{
  "hidden_size": 224,
  "intermediate_size": 320,
  "norm": "rmsnorm",
  "norm_eps": 1e-05,
  "positions": "rope",
  "init_std_qkv": 0.0231,
  "beta2": 0.95,
  "max_grad_norm": 0.5,
  "batch_tokens": 65536,
  "max_seq_len": 1024,
  "train_tokens": 316000000,
  "dataset": "wikipedia_en"
}
MLP neurons of a small language model. Each row is named by its layer, matrix (gate and up: input weights) and neuron, and shows model dimensions 96-191. Each number is 50 + 10 x the weight over its row's rms, rounded and kept within 0 to 99. A neuron's up and down rows have the sign that makes its largest values positive.
A block is one neuron, or neurons of one layer that tend to fire together. After each block is what it responds to, as a language model described it from the Wikipedia text at the highest values.

L3.gate0:16 41 40 71 68 43 44 53 52 62 54 35 50 58 59 36 48 45 45 56 45 45 37 45 46 55 47 57 48 49 39 45 46 33 43 49 41 49 63 38 63 77 36 51 38 37 48 63 57 49 50 40 55 42 64 57 54 54 58 56 49 60 48 79 44 35 62 57 45 60 26 44 43 47 62 51 67 55 50 56 43 34 55 62 50 60 52 60 54 45 47 59 49 38 53 44
L3.up0:38 66 49 65 56 47 42 54 57 60 57 37 59 53 52 64 58 54 47 58 57 48 51 34 51 51 48 56 42 55 27 50 51 36 51 39 35 56 52 59 52 73 41 44 36 35 43 58 52 37 65 32 54 46 59 45 63 43 62 49 31 61 41 46 40 50 51 58 50 75 61 41 40 55 57 47 56 57 52 48 42 43 47 45 51 60 56 50 55 42 38 49 55 49 39 40
L3.gate7:36 52 50 60 63 34 53 36 47 40 55 49 61 57 31 57 46 80 43 55 35 64 53 54 43 43 62 49 36 30 45 43 37 38 55 55 38 31 68 50 48 67 62 56 30 51 48 45 31 53 58 60 62 41 73 47 54 54 53 52 45 65 30 48 63 47 68 48 52 57 48 52 56 43 58 21 59 55 54 49 67 53 60 53 63 53 46 39 67 48 47 45 59 52 62 45
L3.up7:47 56 56 70 51 56 53 55 42 50 39 59 53 60 43 51 61 62 60 58 48 61 42 41 47 62 46 39 58 45 66 34 58 55 41 51 66 41 43 51 64 65 52 38 50 65 51 48 51 49 51 47 56 41 42 25 67 56 40 32 49 38 53 39 38 69 50 25 45 54 51 48 49 55 63 55 54 62 50 40 33 41 49 39 32 42 65 32 44 60 49 47 72 30 41 46
L3.gate39:32 44 51 53 69 31 40 69 47 52 68 61 53 39 41 47 41 52 47 54 32 37 59 49 56 42 50 53 42 67 42 56 43 64 48 48 57 63 51 63 56 53 48 53 35 53 55 64 55 57 67 38 25 32 46 16 53 46 43 53 52 56 36 56 63 39 44 42 28 53 54 44 35 36 47 59 58 55 44 45 58 55 59 48 46 63 43 35 70 47 62 59 57 42 60 40
L3.up39:49 48 39 48 58 39 40 58 44 49 51 44 49 52 56 46 35 45 49 55 47 42 43 33 35 56 49 49 35 59 60 51 49 48 42 55 51 48 58 60 45 43 53 39 43 22 44 44 64 59 65 35 45 44 42 40 45 50 41 50 39 53 51 58 64 51 57 34 37 33 71 56 36 73 68 61 55 46 51 44 53 52 63 49 35 58 63 41 61 68 54 44 39 50 64 41
L3.gate54:40 52 52 56 62 40 61 64 59 42 62 54 58 55 52 55 71 48 33 53 42 44 52 53 62 41 52 59 53 48 47 58 51 39 57 38 42 47 34 49 67 50 64 56 58 61 57 55 59 49 50 67 60 39 51 43 35 67 57 50 47 34 54 58 62 45 43 46 50 55 42 47 43 58 57 37 70 55 57 57 71 61 47 48 51 68 54 40 37 47 46 62 64 46 52 41
L3.up54:34 45 49 29 53 69 59 57 51 69 43 72 56 58 40 58 54 50 51 49 34 55 46 42 65 38 80 51 51 45 55 53 50 27 35 57 44 44 47 65 54 56 44 80 53 48 46 45 58 26 58 48 48 52 49 49 28 59 49 44 49 45 41 46 50 57 61 60 43 49 74 53 48 48 62 50 53 48 40 44 39 48 65 34 52 50 28 46 36 31 41 61 51 40 72 41
L3.gate105:45 65 36 52 63 42 36 53 49 37 51 62 64 71 52 35 47 41 45 57 50 57 60 38 44 38 53 60 34 56 44 57 40 54 32 44 46 55 61 55 56 83 45 60 43 67 41 42 39 42 50 43 60 49 55 43 54 53 47 39 35 42 42 57 42 50 61 40 35 63 52 39 57 48 61 68 69 57 38 54 39 54 70 59 52 38 66 45 63 52 36 57 49 32 47 51
L3.up105:63 50 48 53 53 52 35 68 50 39 38 76 62 31 49 59 40 69 44 54 48 54 53 45 44 49 60 49 38 30 36 52 37 29 56 50 48 59 53 58 30 51 52 64 59 53 40 51 31 66 64 43 41 58 54 47 43 56 49 49 39 54 48 43 57 36 48 35 48 46 55 48 64 52 46 64 42 64 52 61 47 57 34 43 63 47 56 61 39 50 36 56 68 45 48 55
L3.gate121:34 30 49 56 37 52 51 76 44 52 41 59 50 49 53 59 50 62 51 53 68 56 59 31 42 32 46 50 50 57 55 52 57 49 46 52 49 72 64 64 42 68 38 52 45 58 45 59 51 32 56 49 46 32 43 47 55 39 36 48 46 58 69 65 40 70 51 42 48 51 48 40 54 64 71 45 64 51 44 46 58 56 46 50 74 53 39 41 51 40 42 38 62 64 40 50
L3.up121:59 50 64 54 43 53 44 39 57 51 39 62 42 58 49 50 51 58 54 63 36 50 35 49 31 41 58 38 48 54 64 59 59 41 58 61 43 61 45 47 51 54 54 71 52 55 47 43 31 57 43 52 49 48 44 55 61 52 57 51 59 43 47 44 54 49 60 23 50 46 54 55 64 42 57 58 42 66 24 53 57 66 37 49 52 39 51 34 37 39 55 49 30 48 36 53
L3.gate250:54 53 43 50 58 70 51 57 49 46 49 46 61 48 59 64 46 44 44 53 30 47 61 59 49 56 42 65 37 42 42 40 45 54 42 27 44 38 40 60 64 56 59 53 46 67 54 63 59 40 58 45 65 47 55 42 62 47 61 55 57 47 33 52 49 45 37 52 52 34 33 44 35 28 64 56 66 58 45 44 52 36 71 67 33 61 64 59 57 53 50 56 62 55 51 46
L3.up250:52 75 52 52 52 47 56 56 50 69 45 58 53 53 44 43 47 44 54 41 45 59 44 66 62 41 50 49 31 48 56 76 50 42 34 47 54 41 59 62 63 37 48 64 34 62 46 36 44 53 58 42 38 58 44 49 57 77 35 47 44 55 37 45 48 53 57 60 36 58 60 59 34 49 46 46 39 67 51 40 39 48 41 48 42 55 61 53 39 48 57 54 51 50 44 30
L3.gate297:32 53 54 56 61 31 35 73 66 55 76 61 52 65 54 46 45 62 46 65 37 48 50 49 55 23 34 49 56 56 41 49 45 54 48 29 58 54 47 50 51 57 50 65 37 53 57 58 41 73 55 37 33 43 58 45 47 57 49 58 39 56 40 64 52 57 45 40 48 43 63 49 51 44 58 70 57 61 43 60 43 51 34 47 27 53 42 34 49 45 39 45 45 54 50 45
L3.up297:53 41 48 42 56 48 41 48 40 59 43 70 50 58 52 52 57 65 50 42 51 49 39 52 33 55 63 49 47 45 70 44 53 37 40 35 43 44 57 35 51 73 39 43 55 46 33 39 55 46 60 37 53 51 60 50 61 59 49 42 67 52 61 50 45 45 60 34 28 56 58 43 58 47 36 52 39 54 48 50 55 73 46 44 41 43 73 46 52 44 35 62 75 39 62 38
Responds to: Word-internal second pieces

L3.gate5:42 40 46 47 62 60 56 61 53 38 39 30 53 44 44 41 50 38 41 54 55 53 50 58 48 41 59 57 44 30 39 62 57 50 55 58 44 33 40 57 63 40 57 54 45 51 50 51 58 57 56 40 54 52 51 57 45 57 63 60 29 55 53 58 52 54 49 48 55 42 44 53 56 33 60 45 57 50 52 56 49 53 56 44 40 36 38 52 70 37 51 54 45 50 54 52
L3.up5:52 42 51 59 45 50 58 60 53 65 59 41 58 55 55 53 50 36 46 62 55 53 40 49 49 47 45 52 41 50 55 61 59 48 41 53 56 51 51 46 53 41 35 42 15 52 52 37 53 43 55 54 47 41 32 51 51 56 34 47 40 72 83 62 51 45 42 49 47 48 55 51 63 51 34 59 55 32 46 44 31 44 47 65 42 51 55 62 60 46 60 47 34 57 33 54
L3.gate33:50 44 42 57 59 37 49 63 74 54 37 49 54 50 54 39 53 27 34 58 53 64 39 46 47 50 40 63 45 39 61 55 51 51 53 42 43 47 24 63 53 48 58 56 28 60 52 58 37 49 38 50 60 53 52 45 65 37 41 54 40 55 55 45 34 39 33 59 54 45 41 42 48 46 54 54 56 52 39 58 48 35 59 37 30 52 53 61 39 61 38 52 58 45 58 48
L3.up33:43 53 60 37 51 36 40 54 51 25 52 43 65 52 43 58 51 56 45 57 52 47 45 59 49 53 58 56 44 56 58 46 59 42 53 63 48 61 60 48 58 65 33 67 60 45 30 55 65 52 48 31 45 49 42 39 45 46 75 74 55 39 38 50 49 41 41 60 53 51 43 51 62 29 38 63 44 44 43 46 56 54 47 49 47 64 62 61 69 51 59 64 54 59 47 65
L3.gate73:28 38 57 36 44 47 54 52 48 62 38 63 46 63 55 53 63 43 41 84 52 58 49 55 49 33 51 63 41 35 41 50 56 43 60 56 29 33 52 52 40 43 42 58 38 47 50 46 41 39 50 46 40 58 62 60 62 40 58 52 41 66 40 69 54 45 57 44 70 53 37 37 65 48 53 64 44 45 48 51 60 55 74 47 62 50 43 69 68 52 48 55 44 41 47 48
L3.up73:45 51 53 58 49 45 46 49 56 46 55 50 45 52 58 69 66 52 52 65 57 53 42 53 38 41 48 50 48 42 47 49 48 70 53 58 47 22 50 46 50 46 49 51 21 48 52 35 49 44 53 39 43 64 54 39 53 47 53 44 41 61 57 48 54 45 48 40 59 76 33 54 67 62 41 58 52 61 51 53 49 36 63 46 51 58 58 60 45 34 43 51 47 46 59 31
L3.gate207:44 49 60 36 55 47 46 51 60 50 39 61 51 55 62 50 48 52 33 71 55 58 65 56 44 46 77 68 29 31 47 48 60 59 37 52 34 29 44 59 48 47 48 66 35 61 50 43 30 62 55 39 52 52 72 57 46 56 55 54 36 62 48 57 66 38 62 52 61 39 41 41 51 63 32 49 45 61 51 55 72 43 45 53 47 54 46 53 50 19 45 78 46 61 45 39
L3.up207:50 45 60 40 50 55 69 53 43 46 51 52 59 45 56 53 53 44 48 56 70 63 41 50 63 55 56 53 56 60 49 55 50 72 46 41 57 63 51 52 72 49 38 51 52 44 60 39 50 64 56 54 55 64 39 39 26 67 70 42 50 57 29 51 40 56 35 70 44 76 31 51 58 37 64 65 48 54 55 36 49 42 24 50 37 65 54 60 55 54 38 48 29 53 53 62
L3.gate212:50 44 57 28 53 44 59 52 60 55 31 42 33 38 49 38 54 50 37 55 65 67 45 54 47 41 62 68 39 43 59 72 56 58 56 68 42 47 51 70 78 40 53 59 37 39 53 56 40 50 39 42 50 46 44 47 49 52 56 66 42 68 52 53 41 52 44 50 63 63 57 50 47 47 63 38 66 29 48 53 39 47 64 54 48 39 46 58 68 39 58 57 47 33 46 52
L3.up212:42 45 46 53 53 46 45 36 37 34 57 51 52 60 60 51 63 57 47 49 56 47 45 52 39 56 47 49 63 43 76 63 56 57 42 60 52 46 34 34 59 56 23 41 30 37 43 55 49 40 66 43 47 50 45 54 56 53 48 62 49 65 54 47 53 36 55 45 46 74 27 54 74 52 43 50 42 78 44 43 47 55 57 56 33 65 75 56 47 33 68 67 56 54 37 50
L3.gate241:50 72 68 39 70 31 65 39 68 53 33 41 46 40 44 52 56 48 38 55 54 73 46 48 46 39 50 57 36 50 33 42 77 32 46 41 45 36 35 42 57 51 56 62 45 53 40 43 42 40 32 41 61 50 63 30 40 59 59 68 52 48 53 56 55 43 66 47 42 38 39 41 53 60 49 40 57 52 60 55 45 47 69 57 48 38 39 39 46 34 57 66 80 56 47 52
L3.up241:61 39 62 43 38 47 54 35 40 36 40 48 55 37 57 45 50 45 46 49 53 50 31 55 37 50 60 45 38 61 51 60 56 45 41 49 46 54 45 52 50 59 42 44 52 53 59 25 35 39 33 45 60 77 51 59 43 48 63 64 44 59 26 50 39 51 60 44 49 69 45 46 54 60 57 40 57 34 54 39 26 56 36 61 45 54 42 56 47 61 20 63 46 68 43 57
L3.gate265:45 52 58 60 45 35 60 48 60 57 47 53 37 54 64 44 72 63 39 54 59 49 44 48 59 48 49 64 68 48 58 72 58 42 56 43 40 34 66 58 57 44 58 58 36 16 57 49 66 44 44 55 60 60 68 49 56 58 58 57 54 52 48 59 38 34 56 49 65 40 53 49 46 71 62 46 52 42 36 47 43 38 78 43 72 54 56 46 51 43 53 49 44 52 34 73
L3.up265:48 61 54 40 36 46 50 36 64 50 51 34 48 45 59 51 45 44 50 48 58 63 56 58 46 52 60 50 36 47 45 64 48 74 56 39 51 39 42 42 51 43 41 51 52 38 54 53 44 36 38 53 57 46 37 48 53 37 64 28 39 56 54 37 34 48 45 74 41 54 38 47 46 54 46 33 53 56 56 60 49 55 66 47 53 50 56 51 64 47 46 59 48 58 55 45
L3.gate271:55 47 44 49 60 41 34 58 60 52 48 63 48 52 63 62 57 47 47 55 39 58 42 31 45 53 49 51 58 50 64 62 44 47 55 55 48 59 40 47 62 40 38 63 42 51 45 51 56 59 62 43 58 49 37 52 60 56 37 47 52 46 54 48 50 47 48 54 60 39 56 44 46 50 66 73 59 67 77 60 64 47 43 57 57 51 60 45 40 38 63 69 53 54 50 37
L3.up271:47 54 56 57 41 37 33 64 53 57 70 48 42 48 27 64 31 37 58 49 60 56 43 33 51 41 56 44 51 49 52 35 59 69 40 44 49 42 71 43 53 48 54 39 59 35 54 47 38 56 27 50 27 80 47 51 50 42 42 69 36 53 45 56 57 53 49 42 64 55 54 41 65 57 53 50 45 44 54 54 54 48 52 38 50 47 51 34 58 53 52 59 46 50 43 62
Responds to: Mid-word continuation fragments

L11.gate39:48 51 53 51 65 35 51 53 55 58 52 49 43 55 56 40 60 27 55 58 56 44 49 45 62 56 59 64 33 63 68 49 56 60 46 58 40 59 50 51 56 75 49 45 49 65 56 50 43 55 50 40 43 72 66 39 43 33 56 34 40 54 73 64 36 20 45 50 47 49 59 43 45 27 49 70 61 47 44 47 45 48 41 56 41 35 42 52 45 43 73 59 63 54 50 39
L11.up39:61 55 47 50 66 54 50 55 60 44 57 55 44 57 60 42 41 35 63 45 56 53 61 49 49 62 49 39 65 46 59 34 68 51 63 53 58 52 57 57 42 40 46 52 67 72 47 43 53 42 34 64 53 49 62 36 76 53 34 45 50 50 44 38 31 48 52 41 63 56 53 71 49 57 40 53 46 51 49 61 57 35 40 57 41 50 38 64 64 56 71 39 40 48 63 50
L11.gate85:45 74 58 31 62 54 52 38 75 66 48 60 55 44 40 44 48 64 58 53 42 46 37 34 68 42 34 48 53 51 53 70 57 41 64 46 47 45 29 35 46 51 60 62 66 56 40 59 53 47 32 41 45 47 44 35 40 38 46 51 58 60 55 51 62 54 50 56 45 66 70 52 34 72 55 70 41 64 55 46 47 58 59 52 51 45 41 52 45 33 54 46 51 49 60 37
L11.up85:61 57 43 52 50 39 49 42 72 32 55 44 37 73 53 45 39 55 50 45 53 36 53 42 43 50 50 42 62 61 60 50 51 47 44 50 59 42 30 58 68 59 53 65 53 60 56 73 53 58 76 55 62 45 56 40 53 64 69 78 80 52 42 51 56 56 56 52 43 41 47 57 48 57 36 38 50 46 48 64 49 51 34 42 55 42 49 38 59 33 43 39 47 46 51 71
L11.gate107:46 54 47 47 61 49 50 66 52 67 69 38 33 53 58 50 46 39 28 60 46 60 48 68 67 52 47 59 49 56 54 44 54 48 69 54 44 52 55 40 71 60 43 52 59 49 45 67 55 54 50 59 46 48 63 33 51 55 45 36 46 70 36 57 35 38 44 50 73 46 42 40 55 57 59 51 54 38 55 58 41 30 60 46 57 36 45 58 41 33 53 61 53 64 56 50
L11.up107:61 37 43 50 60 48 61 36 29 49 56 51 52 65 50 52 47 38 37 57 68 42 30 65 54 60 43 50 52 38 41 39 57 40 47 59 54 41 55 34 60 54 41 62 57 52 43 62 38 48 65 69 61 41 59 40 43 74 45 32 45 72 49 46 46 51 50 56 67 38 56 53 50 48 66 65 45 44 47 53 39 52 55 58 41 56 51 50 44 39 53 48 31 64 30 43
L11.gate196:55 38 51 36 50 55 73 70 29 52 40 50 53 39 48 35 37 52 41 42 45 52 53 50 52 43 46 65 48 48 59 36 57 53 50 23 45 46 55 40 53 48 48 43 68 39 35 43 62 42 51 63 45 39 59 61 48 43 43 36 53 41 48 53 40 38 56 37 61 37 74 59 64 62 54 68 48 27 51 42 49 53 67 56 54 39 46 72 60 56 51 50 47 47 48 51
L11.up196:71 53 50 39 51 40 63 67 37 46 46 45 54 47 54 65 58 34 43 61 73 63 53 43 61 52 40 46 51 59 43 44 51 52 54 55 58 67 46 52 75 55 46 50 39 47 60 44 59 33 48 57 38 46 62 55 40 51 33 50 31 37 56 44 36 48 54 33 76 29 55 49 71 50 64 57 44 63 59 50 32 37 51 45 57 54 40 55 50 52 71 48 57 60 58 31
Responds to: Non-English name fragments

L11.gate36:23 49 52 63 54 43 48 37 60 58 38 48 46 46 59 53 56 68 45 45 40 47 60 33 47 39 45 52 41 58 66 32 68 39 53 38 43 60 42 53 66 49 33 49 38 56 52 49 57 57 59 53 45 49 43 64 46 42 46 50 47 42 64 66 50 53 41 40 56 54 43 54 47 43 54 42 59 56 30 70 59 52 60 52 51 43 41 68 55 50 50 46 47 66 50 49
L11.up36:44 42 43 50 38 57 45 41 55 68 49 35 35 61 64 50 34 64 50 53 42 49 63 40 47 71 61 57 64 45 42 42 51 50 55 41 47 52 44 60 43 51 57 61 63 33 54 38 67 57 39 58 49 66 46 53 43 28 55 49 54 41 61 54 46 50 48 75 41 45 37 43 40 48 18 41 64 66 36 49 65 66 40 45 53 67 41 52 49 50 55 58 62 56 51 57
L11.gate68:36 47 47 58 56 40 46 62 54 65 58 41 58 61 52 46 55 44 45 60 40 64 56 44 40 42 46 45 43 55 52 39 41 47 59 51 42 61 41 52 47 51 51 43 56 56 47 59 54 53 56 42 44 33 33 61 32 26 20 41 39 34 67 44 50 54 40 33 53 43 55 45 49 63 63 40 76 52 48 67 50 53 62 53 63 56 40 31 45 42 53 47 64 47 51 46
L11.up68:38 39 50 51 47 48 56 45 65 46 55 48 68 48 36 45 41 43 58 50 54 50 47 40 49 40 39 34 75 26 37 49 74 38 28 28 57 43 56 52 53 53 58 38 59 42 50 61 35 29 51 48 47 50 49 51 47 52 48 61 46 56 40 34 65 52 62 52 46 43 55 59 51 60 38 28 21 49 33 54 47 71 48 40 56 55 43 41 47 40 51 48 55 54 66 57
L11.gate212:62 48 57 52 46 36 51 51 41 34 61 63 54 54 41 50 58 40 41 51 46 49 48 56 58 46 58 69 38 57 52 42 40 48 56 39 43 48 58 54 38 57 42 39 68 42 52 66 58 50 45 59 58 47 47 40 37 44 53 46 38 38 54 64 57 38 39 51 60 39 27 53 40 45 54 46 46 55 54 57 60 48 58 41 41 45 57 39 43 46 61 52 34 72 45 56
L11.up212:52 63 51 35 50 65 52 52 53 40 38 31 49 42 55 57 54 46 48 64 42 48 37 54 36 36 74 52 43 49 45 42 46 47 54 50 46 34 50 68 42 44 31 45 57 52 53 49 20 37 41 61 46 56 50 56 75 57 50 48 63 47 48 50 53 62 51 61 69 51 58 49 36 69 63 47 46 49 57 39 34 48 49 40 48 51 56 35 55 69 36 44 49 46 51 43
L11.gate235:22 41 50 63 51 44 71 57 46 69 36 56 56 68 50 54 39 52 50 46 58 47 49 54 37 40 60 56 56 46 41 35 52 28 48 46 44 41 33 56 54 65 60 61 53 45 56 63 42 53 61 60 57 39 42 48 61 43 71 43 32 32 49 80 47 52 59 65 49 52 48 31 39 54 39 46 59 43 36 47 61 53 57 57 50 52 50 30 61 53 57 57 56 57 55 55
L11.up235:54 35 61 46 46 33 38 51 58 59 48 47 54 34 61 46 50 59 53 51 29 39 64 50 50 31 45 40 56 40 39 32 70 42 66 26 59 29 35 50 66 36 47 57 67 36 34 42 48 52 50 61 56 46 59 59 58 28 57 37 22 55 30 51 47 52 65 58 59 48 46 53 49 54 38 54 49 52 45 47 51 57 62 60 39 53 37 62 63 46 51 38 56 55 59 54
Responds to: Ordinals and table-end breaks